From a checkpoint of a small transformer trained on Wikipedia: 121M parameters, RMSNorm before each block.
MLP neurons of a small language model. Each row is named by its layer, matrix (up: input weights; down: output weights) and neuron, and shows model dimensions 432-527. Each number is 128 + 24 x the weight over its row's rms, rounded and kept within 0 to 255. Numbers have three digits each.
After each neuron's rows, "fires before" lists the tokens most often just after its 100 highest values on Wikipedia text that the model never trained on.

L12.up2599:113174163106154096136125155117145125129157167122115162134116121137136144053106121171121160141141087160131123102137091072153140133118121118098123107116109130137140111131137172131138107135153120104099127146123119118078133122132132160105128137087115110115142133132130145124110109120133152140
L12.down2599:112129117130121152157130084135149098151111086078150108112123076158134087129124116147114140133105171142113149150086145134109107121174119076158142159083110092164122146117134175129143164123117158118142117113105142096109104144120193100123162122107075172117153115142176097070117142108153110129
fires before: " |", " the", "1"

L12.up938:120131142127076109148112136114142144151148154172143075187085115120123113087111171131140161120116121098099125123118099107130106133126123117144097158108118127089131115143115134124148130142141108101127163138105080094133159101104121145153121092131106165105091137164111133115089145147131128151
L12.down938:136117115157143128107099124120176145143108144114097135148167109104165144161124177131168132144116136111126131120092076115128205136112116125120148132115096155142151128150109125119150139085074142146144113062158159141134102109111166147136160156156124131096135127172127114126142126117148146123
fires before: "8", "9", "7", "1", "5"

L12.up1772:112122139145153119134121134143098115088096155102121151078153177129119116131117136177167132133151130130126121156098111100146119134126118159124147127186102106116149111128096148127120115095141129096109134091099118170175124156148141134151129106146095124123178143148131137110157131111156130127
L12.down1772:133088103130144131126118133099116147130132142138118100128123074167134132124169145121108160107143110175157138107135144121171084115100138107133124121102146124120103131120118108113157104141142128168193153148132143121103121133135132138149108149114126128153130142136154144118134166127120155122
fires before: "7", "6"

L12.up688:103114129169150147071070142160147148116154123161135115137111125160121135133106145099133128124106155139112127111122128112135119141150149117079190142068111150125150143108103147152075112121163151165167124140145160130119160126161149153137133102189133073166110105135107111111115098131088127158
L12.down688:166146153112125108119130142147105132167182156143098145150114140116145112113124098093156150155128188110154149093068171118099131161142127111143089155096132116169142130119146152146101120095109127098131137121146133078098177110152105072139124142078102096118138151116158118097155136111167076165
fires before: " |", " of", " in", ".", " that"

L12.up1612:127129151140131119104132122148119140103092127091115131099157139138137119181120149160174127104124151179128113161143117147139091158180114154161163115169133107142126162102111163136116127175136140139171109084097098135130126132104121135128115132136171139121141164131170156124170150139136155146
L12.down1612:112113160129128120098113143123120133123130095128134137105129144161101113148135152124140138110146082141130127101143116090137094087112161160128192113125093140138118085121099105171099140105149145181084149123130119132094143104139120114117159110186114115121147170109125140137125140125130130120
fires before: "|", "-"

L12.up1367:140095146102170118154103106102122112119122152143140183141153153132107100163124149092111109129140101134118132134110084132084130142163114189137112099144150145096123128130104104128143124112155103138122156119125134081103137112111116150175116122134097080170131153145131134139116066192134125163
L12.down1367:149118138174116182130113094164075082088144127124139144116106098112110129140091131142117126104117110168129134181148119122103154132111107134121112129148128155083122095133090119105136168127163127124094099116096118157109110111105117131152134139172159141164144119100158162134134099125139074150
fires before: "6", "5", "7", "9"

L12.up1790:126151184117120137138099139152146110141138165133128123084130116162104197105113152160117142137149126138108106152141134118107129105126080132144110116134133127149125107099108110140130128130125095106141166103119138119114130109122148143102113133109143131130144088152095149107145137116094179137
L12.down1790:156134121139149129078080158153084156145117124119101113138129126101131150149107123126145148086150111117132156113164106138111167161118117112126139141127099094115133131117155105166151123144139103096134088135089132107152110157163143176139123144093148076127129116134133148127137206108097132126
fires before: "–", " |", " GF", "0"

L12.up728:125166109115120135113094100167069167152154152112153163149108143141134155133131089104143119109150106079131131141107141104129105135138085156104122111097117132137149157132127141115135083098194124135141125133136090133079109165130112144125074154113132123171145108116114102130127173130170100101
L12.down728:083045119099126129129081137119133110090102082144164071134128104148103137136142104134076136123142150154124122046120125144111132078081132116129142125159110133088130092176105080182153156149141122102125175127104151146151110104144100140131162112164114119093126175111155122126138140146105131113
fires before: "|", "==", "==="

L12.up2508:129139127152147090128114108121091142142149159131089099152108145142108111106127102094220134156148155141151143140175125162075131162135175134141123127092130134137109146113168102132119103102215146136132167100135137119099121103128161157141118110153160140086092211129133134077132128130178125112
L12.down2508:131139133110145119077123153123116117102131155103111156094109163116088068165137137087131132128135121132091118096103095144127115096119153149117135175144126127109113127111103158109126120142099142129133138102160178098100115147135119091093107142119165136159174146151148082158093130121082142112
fires before: " |", "1", "|"

L12.up923:110140099137128193145121129145132133089124125142124134139113121142132090120157133108139101143138111126134156137080133133145125159135118096162099135114162155133138160124130113130150145147130076129049153117112115118135159128173141100091123125108080144128105155109126156182141128113148122102
L12.down923:133189137103160152107117093130126133100125126126096126134098151142096157161155146133100117149132058109098129122112147157146145161123139110133135141113152081083154119137180087092150146123146153082118157112101133106139129102109138095116079155158123128103082160137153116125094161127135140150
fires before: "\"", "\",", "\".", "]"

L12.up2076:163110164134128136137151088105152174138107163136130162125118136116157128104116137151162107114173099080122110110126101136100129102145115178110113117132148154139113131117115118123127130109136112113072150108167126112108133097119138095110139086131138134070128108146122152134149115123110094118
L12.down2076:171119163090101136145167142131158169176158115125125084150135094082112124089115118108118102123129155121071106146176100136156100123149132116144116120151144122143164100136136083146108112158095096155173110098133136135136141115144154093171115101159099117110158115127156128178110113143088149147
fires before: "9", "0", "2", "1", "7", "5"

L12.up1618:110155153133120091130182128130142128129116113115174147118110104095129144126123122170110116137118124125128098115093132108125112149112108148105092140104167121122124136166097151129143091121143141142142117109156137109130121140114100137103125111106152144118144126129139105095120137165124162136
L12.down1618:135160168114127121106139115139120101153098128141143151138153126169104136127153097123124145101123088067126209110093097136118166096131131143073102092138195116126086086104128131133128130131146135139127174110151125130137128127135134139154150107145171117124089124148146128093096115112107115140
fires before: " ", "2", "1", "9"

L12.up868:106154140117154120142114113141137100133122168131144104144131123129125114136094106082090116116124095103128134160119152140129138116134094090093118161098111115135113112128101149118143130122180135145117150124109118099129109154055137117151113110148134122124134159129110170087153163118097133113
L12.down868:161141124094132137140159133149119120154078138096179109164149121189119136136158112111106148079087139142129131108117150119139137137113127114116124150116132159155133116139116153101149175166118133120080102118155105118128133107113115121145069126126130118143152115146141094135168148108120145130
fires before: " |", ".", " by", " name", " Preceded"

L12.up1364:170097128124077182141132123117127089090133113117143148150118122137090121111118091121134138176110107146120146155142128119134119142114133140108138138137082200165144154144145121136105145181136154137144163110121153137119097142158089109154118121117089148154159127162075129161080115142136124130
L12.down1364:112128127128137111136135111112145164122121102127132126153145108187127127119157091138091162138113119156121119063079153144122116131146083112112139119179102127119117126148127136132138149124111112084128100157122147113116139148147109091152118147153146133131099162156146148175157117098150104108
fires before: ",", "0", "3", "8", "6", "1"

L12.up2183:171125118129110191078111132124170101138113138095147104180140130109105146085096135131110137122132083145164167157112112158126131047136156101177082170135149180154125145123102148121143148135142136111126119110139125114137111138124125132123135120135159111115179134114127117145126104162110145117
L12.down2183:126088141122107097123114135175151097149105134123149144157109138157159104168129136111122107154126161167104145146097141137132111141144159101096129142137137134115141133131120134154135141151140129138117101088116122120119108101117144139106096114142115128117115157130128124116135116135137159133
fires before: "6", "5", "8", "4", "7", "3"

L12.up1354:129138151114129213118143158100123132115150107105118143155140204095115129120141097094103104138151110145126131133128131141136127154156111177109146130112159160128122107154124138103129130106130148121144074164119125097123094117138099092131123175148155114142096145106141128132140139102157116153
L12.down1354:156112133089151160157153142124144127124114101157162155129107133114141126128119144121162152111106099087070115116178138122132136138152112123124148124135127125183117091101121118105080119180129134159102106102099104156101136152169085131112129149092122158149097123115154130080137111143103153192
fires before: "1", "2", "6", "3"

L12.up2581:091116104118177145142139153114153121167160133123155137120095125121085148099118128148125108159113140134102107112196102075128161171125125169156138111132127064119130149117119167111146129158142139113104148139139107092117154143098125134118149132115108139144135150147141092168120119156139116111
L12.down2581:124158126136134136085148155111152127140124142115144164111115148088151114107106151126118130129094145112107152128158160137142154107130176127104127162127107134098154094121148131138138154112149156159158144130100093150133102134101164094137107137137114163077152111142133115104145128058121132161
fires before: "9", "1", "8", " |"

L12.up274:118109118117131128089121162104116105142151160101103130075132139127151074083095105115163131126142153117117096119106144086123122137139121125107138122148165148148114166124121144145170109149148144125151128109173153126090089110148116134109104096119151155136147101141120143167088157165134132132
L12.down274:123084126159164161125127132101122108185131129128138126127126102129121077137081100124086156129112107141146125147111169126110141133125132126210134124147143151102113120152165173173126112189158153188119098128126151171113112164126087151119169102120143121183068051098081121156129116150071140099
fires before: "'s", " |", "s", "-", "–"

L12.up926:135127076178109152127174061136146142126126132145135112111117111133112160156144128100144076145123100087118170098067099105099108110140116158111091162126126160153131128123131081117131128118122110086143139125153082115122147148127118131126122128091140135130134117123092093111116116149151134128
L12.down926:100101099165139163147150149174143153136109130128143127149120100164119116201164142136106120118140074112096147119147159108107103139078103116156114100138121154176121116092139148073124131150092126166161143123166114081149120135150157146151156122169158165143102090136137125110122163144093107167
fires before: "0", "5", "7", "9", "6"

L12.up2418:143113131112148123158165124087118109091120157114125176112117122119110130134146137169120161119161126124143118167120098112128138133121125129146141157135116157124112129151082135149145148119115158120080121129129132134110127148130172138118137135144100132144132138103123088128105071143108162105
L12.down2418:176131093144138120136141122124124134124185148112151113115126084153111127123092116125133119162160100139115096160163151113102140125139082153114142122145119125100121097128077101084120144120113135124105148085125168145111110087126136096102149170137116107111110182153144129144116123147101100122
fires before: " |", " to", "–", "-up", "-"

L12.up674:110152162160141134104172095069112132090188126120142145152125134092130093080122168124099094123148136147138146115113125110135136128116136101131163121135118132129153118124086177125058142118158153105131105098119143151066148129110114124110124134175169109144130111164143104138130116176135176144
L12.down674:118158121106104161134139141110127131134109130137164107123089089146174107106120142124063111113081134103127113128134153119098143109131141086089133098082172136125098145141107119105115093156137170120140111139167162147065125120095156140116132142093110109144108143137142143154134143149125127128
fires before: "1", "2", "3", "0", "8", "5"

L12.up2667:143116133170098159122107141138154144127088136165113114155122117121172143144114160120133082108172120075127135146144102135107134150132123125106133137098141149117091144107120132148108117156123131097167145128169127130097151157113136099133135154163165132128118123126085147118141100110118130138
L12.down2667:162080120131147132117115089151145133131137149156165090137099103146073131138167122111116094136100128111124196136126149092113137167173160151109111177135172135157132135116150141134152130146084143165100124129151112115152158131107156144111127101157114151129117066108108105120151133111083129172
fires before: "7", "0", "9", "4", "3", "2"

L12.up306:118092156134114140135141138118141077114126120120145071143130125120102177119120180083143132132102106128155121145114092122127104129123124155147106140086114116140098111082136080142139144139143135100155163128148113121101124127185121191121133153106114108142138157142151127141147141123112120121
L12.down306:134136109140161112095118145123145172148137095127124159144107115129163177133149160113132135161163138146152113136099100134160111162136088112094103134135104084176135134153175154126152132170164116082114152116146109117074120110147130122110122170125171125117076142112086129111096150121174143124
fires before: " as", " in", " to", " on", " by"

L12.up219:100093113131153157126154094137117111078102104147142130151157127124152133116085149170150131125163133120160122167144146138186158146113149139114101097121153139117146124131159130139125102107110135128124127120131136122136128106135169199095135126144119134124152098110129151113151093130150114128
L12.down219:114186137144141136128128112099140096151147129105112093160116123150122165110148155122121137138112172112151134129120169063124143147144062131134098142153114134068102097101129125147122106155127147151156121143125046108110136134125146112150097128127141091111128105097161109124111117096163117088
fires before: "2", "1", "5", "4", "8", "3"

L12.up1752:100103110155133130131124142138103109135151124117141141128116110119117139166137128150104099080110119131163134120125139139123137107106108133106121085129149117130123128113169115134086091119136131126144128080150168135177143159154093129130169117123123164121151098088152123121139116186147170161
L12.down1752:180132131161158154130139136138132090149138124143124094127132135075158117133150150109153132102113124103109121165100150084122170132110116099152087131119164111150097112119139112084151093114099054130105090107154159106156094170104113144114113119113123144112114076117140148132132105215155155106
fires before: "3", "2"

L12.up2217:131137123172150139134124102098142116128088165107130094130124157160093121107125111104138163125116113181114106107124135134142092138086121125131111129142140150120125144134118134140132135106147121144161096134135130145116080118146185126105093132160126124122165157175161104165117155137150145091
L12.down2217:109106087153137134114124135162073124125117131130122095119147165186125140078117129122140115134114146138148113099175122122117130089098174104134112125145127121172102144139104162135114108145123122104123126079120144153124128193112101115106133117117117110150137164116116115130091115133108099094
fires before: "2", "1"

L12.up2914:129159111166152078123080131139116150150135133162151133122105154120109103132125144145111131126138118136122134157155145138139140168145118137120121155149139089121105127152104149130106126124125104107156151126092112124135109133156119146151146125168114130146073104128134112128128101152094121113
L12.down2914:157103122164135155138051105121088136152097122125146156120118138129170123155132132142113123101136155156135126150119181101121127104128080084128073121126161098130102121083135158116114127159103095121104093131126184133144119146113115155123125132112149116147105174116126132107101128152087142179
fires before: "8", "7", "9", "1"

L12.up1165:142092132097142122130116119160133165145153154150177123087082130129168138124090105128130132143102139138157089162119104173089128160141151162158129105150156119095105097128145124106126169118127114149111148109076099095131140124147142188114160121143131145102139099148135074169117100117088159147
L12.down1165:150094121125128109174115110132132109204135156133133097103103101076155128134099153082157129104043129068143078158125120163106131087137129180116118154142099104155147107126127140121138088126097105137124145162130129113129091159159097109121126111128129175140117165123127153159163094134094095142
fires before: ")", "):", ";"

L12.up708:124136139078114117127212156124128119127119145121125117159138112133066134139114145135146145113116147122119119134133078132118135133116137103125100106126138098098109126144116113108126169149128122139133158138123118171124167117108150118105102142116114142156113118081072124136103104132122077114
L12.down708:151161156110115110131130114139093132182117116128135113110150153137115098117131122077110106117130120121124171120134104177167142141113129131152111115099111092109134105081154133135122148122171208111127176124140124123094094128145134143142086095148126108090130139138113167124158129157114119139
fires before: " ", " the", " −", " The"

L12.up3016:112149177131124108137128108157137134109164128110124139151145133123099132136133133107107127121143085155136123133176127143158146074131106150072112134124145106124152080097162137113106159149140115132105147108144123154107118119126133110148092143142124141117118132101118115157139103141105124126
L12.down3016:174138113120113145150139069125151143146113150123134146151121146184104128139137131141135097111122077131145147124086143091124131130138100170112122135109183121138111104132127115146120063140108139154083085116161144082061126120160142159105143121118098104114166124115147119089096139145116114145
fires before: "1", "0", "5", "3", "7", "–"

L12.up609:110131149147090120114147116150157164158149114151097124140138138118139163156075139084111155106128107199130103138138150064153140125120107166112095102117173104148134127168106127177108149123152202119127106113125109135120131154130149150132148113106132129128131119139139145108129155048129131098
L12.down609:138151139082082164114123106184177135144132124119161133160160129153160164108112137123146111115136124151133126117099145103136172158103154093118071118095125130148128134120147120159148154143139147139175086095116125140120138113112089161141127116162086156131101153099108134113095118141111137153
fires before: " |", ":", "\n", ","

L12.up2612:149165143112129130129137099136110144096127125112101127101119119108129086132114092119144137139105161070132137114149134089138153114142158183139121154151144157121085163111130176104162165141145163152141131152149118104128147117128121100122135081085134169139154138080126102124116118147120125136
L12.down2612:129122095112115110086137076122127110111105105115149103103097119150126097129158134089121145158114149133149133150125134102132074135139140099112057111179154143141176113127123123112121143152152156161145109149116108134127128107099141150160124129160141162121137106085147131131173134103167142131
fires before: "0", "5"

L12.up570:090091130105080144156155163121141114125146106124115133085118147099118127097121141142123133126151140135116102124154092119121147110147109114115121148111153140109158124096145110161118159081122093127112083137125129144176127157092160164142107169097069149158136124137110093124159156090137114114
L12.down570:091113094118127164138120195174116153130107155096177109119066101099125145159095133104153143149147172154120108134126132064094164140155082127123099126159107148111112142097113103179152112104125103164141151142135126153154107137153128129123141139146146115150111133064121127136141114085143129091
fires before: "4", "3", " |", "2", " +", " Div"

L12.up1659:127142099113057117120078148149129103129104153070132118161140152104134079164104194143132135128149126125097134123102157124133110154130167136140109159112110108111088116097109132176157124129126104121166163120135141167121134119131103126115122101146125132121113133164133155135099113129142100147
L12.down1659:167128097108088156107107138140146119124111165103127122115140148098147123121092153137135135184093146119086121166089110138102090130092136094109120129084116143119120125131147105147145109139093085113118110160125098119119085085106169123133140095113148155153142108100148124137108135117094119141
fires before: "0", "1", "7", "6", "9"

L12.up2034:141150114114147148139126148153141146142142157138123102162091104099156087117106112120164120129138157116172119085085115072091139131113115163124113107119157115143102107155079079131141119104117123162152102098161115121098110140129133132126197149137084146152092119140110107123098117126132081191
L12.down2034:152113124169096093135147114139109139127166118147153121132133128179150132110119113118117105122159127090128086113155117124142177143091106143158170148143095126114158139126118110134126153124129144151148112125117150137152126114123172144115142146103138161121123174116139123142127126133122120194
fires before: "C", "-", "=", "CC", "/", "N"

L12.up2073:125146111106113119131146135108114114120095120159116091159079122163162108107159130105111126070118127096098136118133108073136151142128113122107100101131079117139169116147178129123089106053103124118127160109152139159150104144111147189110131073130149165115109149124155123167122104123169101128
L12.down2073:162158103137124135164190160119163144141067126144127139171107127093147108140169137130129108112101132105128124159119141132127129138170120133098120142123135130127114181117130093172153128124157083135106125155168153153099130170146106132126103072122150106143185114093098116136149131118117133048
fires before: "1", "2", "9"

L12.up315:154154146157126104130162133121132146130151147131094119137112169161119161132109119112145133106109140113137127151150110073098113118101156129115078072115128105163105134140118156104138127120171150111181142101148149095123098141102139134137116129127121124162144143107131138125160123131154156134
L12.down315:095135142106153124122119126136140169120151100141139112118080099141123128136105130151114128157132162143082116119107142116185116118130096149132132134103107090122130142119143133132138160148161096122098140067153142124118168152154159160148090155136131118111132123140135141193140127145144113095
fires before: " by", " the", " as", " for", " in", " \""

L12.up745:166192133124166111164165069138111122075099145146107126121111133111110123135159177129143127143125109115137148203080122116114123135125133150136117102104084088118138173117149152146128114130137118127144111139133151091117175119137089128107115142075127133099114124113123141115140120162119112153
L12.down745:114086155140106136129127164124155132125112090112110095145123135130095114101113127113074113093123140101152139095114144153119104089085081148115146142124123127089144116178150130146076159178156068155127139133095125117131110132145133136148154121122108105119124162156154129116110100109134105085
fires before: "==", "In", "The", "==="

L12.up1812:180120110150105107105164142165117118123082131143145116087122096142144093119127165162109119108128095133115113141148119151145105154144147187090098167135140108174146106171113139090162138147142110112144163092118142121136117128134160114106113084127104152147123104127138124154160140135115131134
L12.down1812:107095144121105122178116114130129109134114126131141100122111140094096130116130094142150143108111120098120105158165110128151118178113153190129138127079087114142148065157153132098123111159128147116123119174120122089148121118130161101143092147148150096135120159134112136140117098102129120170
fires before: ")", "):", ")\"", ","

L12.up2338:136140132127144119163150088155131124106103130143104133148149131106145122132120126188093133145147123115128092114111122137117141162134157134109124100157128145094144167116115138091142172080132109077078129185106184176127127127112116141111089138149128143119129123170100145115120143128156162131
L12.down2338:139132114141173150137115116136146139123117140158118108152130107147064125103166140092131131136099151107093164110144113110063114108104133117144154128130143122111115153123128128112124131116145128156101120144146136119116113131127090114109105124121152149157146129099106126119148109098070133119
fires before: " |", ".", " |\n", ";", ")\n", "–"

L12.up2704:125171118080130144168128122099135124093159147094142102146119156106140134111164090123103124126136133101134125129174144121157121128158141133162132143136159109105149085113095137112145128075119115104161159106118091160144118145124098153111108132158143136132117094130136121116140137149168131172
L12.down2704:134128166129130148162154109062092124139133113103111133093137133146146084118098123159132161097158139095108111107165156164103190117151118125168164127143094136101119112133091121126105133151138163107125132110135148109110140108129121104149121142109129108144089143113118124086120114121131130139
fires before: "-"

L12.up895:140124152075136152121128077131079107120137153120128146165129130180129095079126118122108128159146125107111155152088125141112103104123147151120147147114109157131090149120125130137151121124155124120115109154129090103099131136155142147126098140121140157137165116126075128099193157111126138183
L12.down895:164127136147162105135128066121118095111149128109116165131146142176125120167082115120123105145134134147150113174118138106144092117105127091164113112137127123118109170106111097164122127110105144175140152164095135142084163107119149100102133125079113126138136148142130128106163136130144143112
fires before: "0", "5", "el", "6", "7", "er"

L12.up1444:129150095147146143109111151133121157151136149150162097110110132093112093103139126171169117127124106114157130149150149132170109123163166157205137115086118112119131132158155115135150092091105129125128119127114133133098113105151154140123116157128120115133125144125143082159128126127107109119
L12.down1444:142127165128128140084107137142138085142116115192212136151147125125121083107122140097093149135088022130119136095127132139111122126112168085121107104164134127137099137180159134153111124138145162121149119090154106144117114113125092125115144157133155166118077134115100123168105119142119140149
fires before: ",", "–", "\n", " ", " |\n", "-"

L12.up1763:145138076123141088094151163135127142106126179127118118104119104153115140160136141170143136109101124120170122166120112107087143098096112121148128161147106121143191146106140122106140127124149116161112114125169110147115106141150127122077130139192129130127139164098105097177136169110078151102
L12.down1763:138124125110093122120133163169146148121135121104136127109171134120114095115156125122117134150111123131134140133137137106100115118137085129122143121184103132105112145145133103177133116137100137144137156094150153150131164146154157097060084098170095126120088145125143124175101130101095064152
fires before: "1", "2", " He"

L12.up90:097112152132121119132188145108111148135126130165175153156119139122135141102126107130124142107103111109111151121092160130150145119165139081122160174108178106103142110095123111134121131107127171165151130151114127123095120124115118134165152146155102138108080119152109124120140150133171128101
L12.down90:132088126081128167089145126172109145138123156134107113147156135142131113121116147152129101126136137096121084127116084123098139126100129152112123120088140153143096128132086140155150142146157167109140127089135147133133106122103133140088118103110104101085126116114120133139159123099124130144
fires before: "1", "0", "2", "3", "4"

L12.up1006:139110129137149144125142103111171128183153079137158199073122107087120101156073132124089064136127161145134154133135124148100138113113140107152140201121116113150119117119102096129085145150111163147140133081143099157107140162105095097170097126121149168112090100137136107134174161133136112140
L12.down1006:137112134155138075070116139159123128133141116134138140123115145158119089184109082132112076100079137161109103129110122118090160106148121138119116103179104090147124118129136141142128138134112150123135120116114105122093131151119109071145126103122164115132122117120132140103141095112162106130
fires before: "1", "9", "6", "4", "7"

L12.up2781:120094107147129135139102120165116144095059111162113143125154163203107110079101167127142125149087123135126117130097134180078076148082107124072119151165146144138122138127073126142098116156118141104109212135157143121140155134117170121114120119082140130123132144092132118109126082100123084124
L12.down2781:107126117124122134088105106151104143094099133085133084159111149161143138148132159160113126124133129129119112123132135117116133109091129151121128114161130128124116130120120113154143078142119141127159086100154127084089101123135120133092134068124135079106129127108139141158091094131103152116
fires before: "2", "1", "0", ".S"

L12.up1567:147111158116138091153129170147117115126099100134131097098110149111134134127120130099116138137125101117124112104111150121121128106138095142145117161111088099107132101152124125129080144102118113109105140129143120152133125108110131116135091113132139159143144141140109140113099146122130142112
L12.down1567:108102091125126114110184113147145107108175140143111144119105128099119117112144116131145104079148090088139150152166093101096149118122112145095119132139141142117147133136126163098106140103160138152131121141128128180132136076080092136148105144155122092121138056092164136120132134132138135139
fires before: "0", "1", "2", "3", "4"

L12.up2577:121148104146121102098126131111149094109134107147170160094117129169179106115135127156100109121108117120160128126160096149101147108175112120127110124110116176125117108159155109100094126107116154138127141121140098157152086137118157105108101126126096132132096118095103089164104183175111150128
L12.down2577:157139114129131091077145162144098117137148101117088129122083140143155160159132104095125185196067145137126127153147123140126086130085124135136102114178124105130096182133114099148135158144140115151127166094145155120125140134141113110129111128153150156127104144090131101124108093097123142060
fires before: "2", "1", "0"

L12.up374:172117102167117155137118121123109129148118135053107154106138167167151098114124153125178137127119110128135158094114111117111068127119139156070111143103133116130089154109124102126130183099097104168096161156152086174101135112136171121115141124080107172106147098122132147125121174171159126142
L12.down374:134172142097144083107136163127114116153172144188169136135127133111150153122136086147091112140160177075086154126140127130122116097160085096111154110118079073147141142130140163127139060136143174123129124176102098108179131123119141133134094118124149103131134111110154103154128113110167120138
fires before: " in", ",", " on"

L12.up232:150142173132120154116172144113171122145104115050127149115142131129151143093130193119133115144131162122179118118122105116148155141143190130124145154118160137120174120120139177180139071128120143152151096122127123128109142152167164120166149116140120130138144121149187109176101108150159125112
L12.down232:161097150127098123132137094128157177152095120114125117143109107137087159109162096111132139138110121131108092139150121115134146116091100173124136123133099151164131088113159157090140103130124166115134114088099108103124134152097119141129144107117144105127121116124071121113112146120076134101
fires before: "5", "6", "4", "3"

L12.up303:125137145132115104135169112128135139122149108106112130149101127137122106098119132092108123094157145116094105095136152148090148135142110097138159140116154173133153150121125142150127126159131129165134091149139137122148103132148180092125110137116138131104185118157151158110091107152119122138
L12.down303:130136164106127120132132101108094118150103108162116144099152188086149139148152120138154174106158119089130164098119126121130169157160124108137126147116189128154105182131098092179139112084129126106150159132155109108145105119119178151091122085149132137107125153120125136084104101141165107148
fires before: "9", "0"

L12.up188:168155118141149082179150104133127141152110116131069140150147108105107148121097104122125121126104122135134146145150134159139123127155114072121131131108133128152170147090098103129124112133153160102107093151115124116148168139117059128119117131159149154154147104133151146125152130169151147144
L12.down188:123117157104099110113168101164159100116105076132080114132126099187132142156120133096110131113115168152120179093138144129141141081146153128113137111128134158122145140143131087209148110109159127086103123110097154152121141127139118126138139116119112130117096125159115146124115150158139147123
fires before: "==", "In", "|", "The", "==="

L12.up495:142160111140123095144126129168136135132145165117106143120097136098149130119115141126108104115133151077142132138095087119160129101142138124135104123099192135102174173167123132128127132153154113124112140101114098154127118142139127075126140157092169111144173131115130144143142145149143141125
L12.down495:101091131107105140126117153135134116126119079103125107167125159120123107088114149171137119112161128142088168090140146105119090117107116103092167093160102108094108088167107140117123113089126096103114126124086131123170142125153089156143138087156072111102121134118122099104109137141182143161
fires before: "==", "In", "===", "The", "On"

L12.up655:114083148122148117115127149123129116134121158095147153102122096096136157105107090138158127121124164171149147103124112088164136126130115144158132137094173143133120106105129139114130159121159100106146112127129110156137127120106113141097121116114107131087143133092087083135125146175134125128
L12.down655:138125160109149107124149119150116151132144173096135084115098157107127132119113055125096110095141115120101095107134109124092128133079088116157114110135130126136098128165123134117142120127089140092162126178081166074132142098122117120126106067105146111099164141141134131117103108120118061148
fires before: ".", " to", ",", " and", ".\n\n", " in"

L12.up1671:106126170115137104126113131117107154141146158120124132090124110148170119092140123117146083127086096152129164118143161151128162136114149169135115132128087140145149147148114131157137156062134124118142125166109124161094125153151123106130112104157139140112112092120115123109152126212105130136
L12.down1671:082133113111197155097104154145133162133121130076148173098115123151132117131118094118125128124107119123163164152106123146152132146181138133158140136108153130139113178097127167118115125101135063143103125107173143095132108120066133144135110125092109145124110150143138111144156121108109132127
fires before: "0", "5", "1"

L12.up2797:123117099138102117119108155141109168143138131144180110119146174133125104111123142138121141159129105115099138129117136153132139175083138113153097144124117149146124144123089127126187130166111114175132117167161111141132128107124169157117106143139158086109194123118135115117091173145134116178
L12.down2797:107146085177069104124136121113123152143176124113102173093113138102155155118109126109180138109124108107123172109124120123124137161132190096126145126081087128151108074157098093132166096161149098099134132107158131153143153130084148122133088089118113141117124125117162118183141124152138123121
fires before: "0", "1", "2"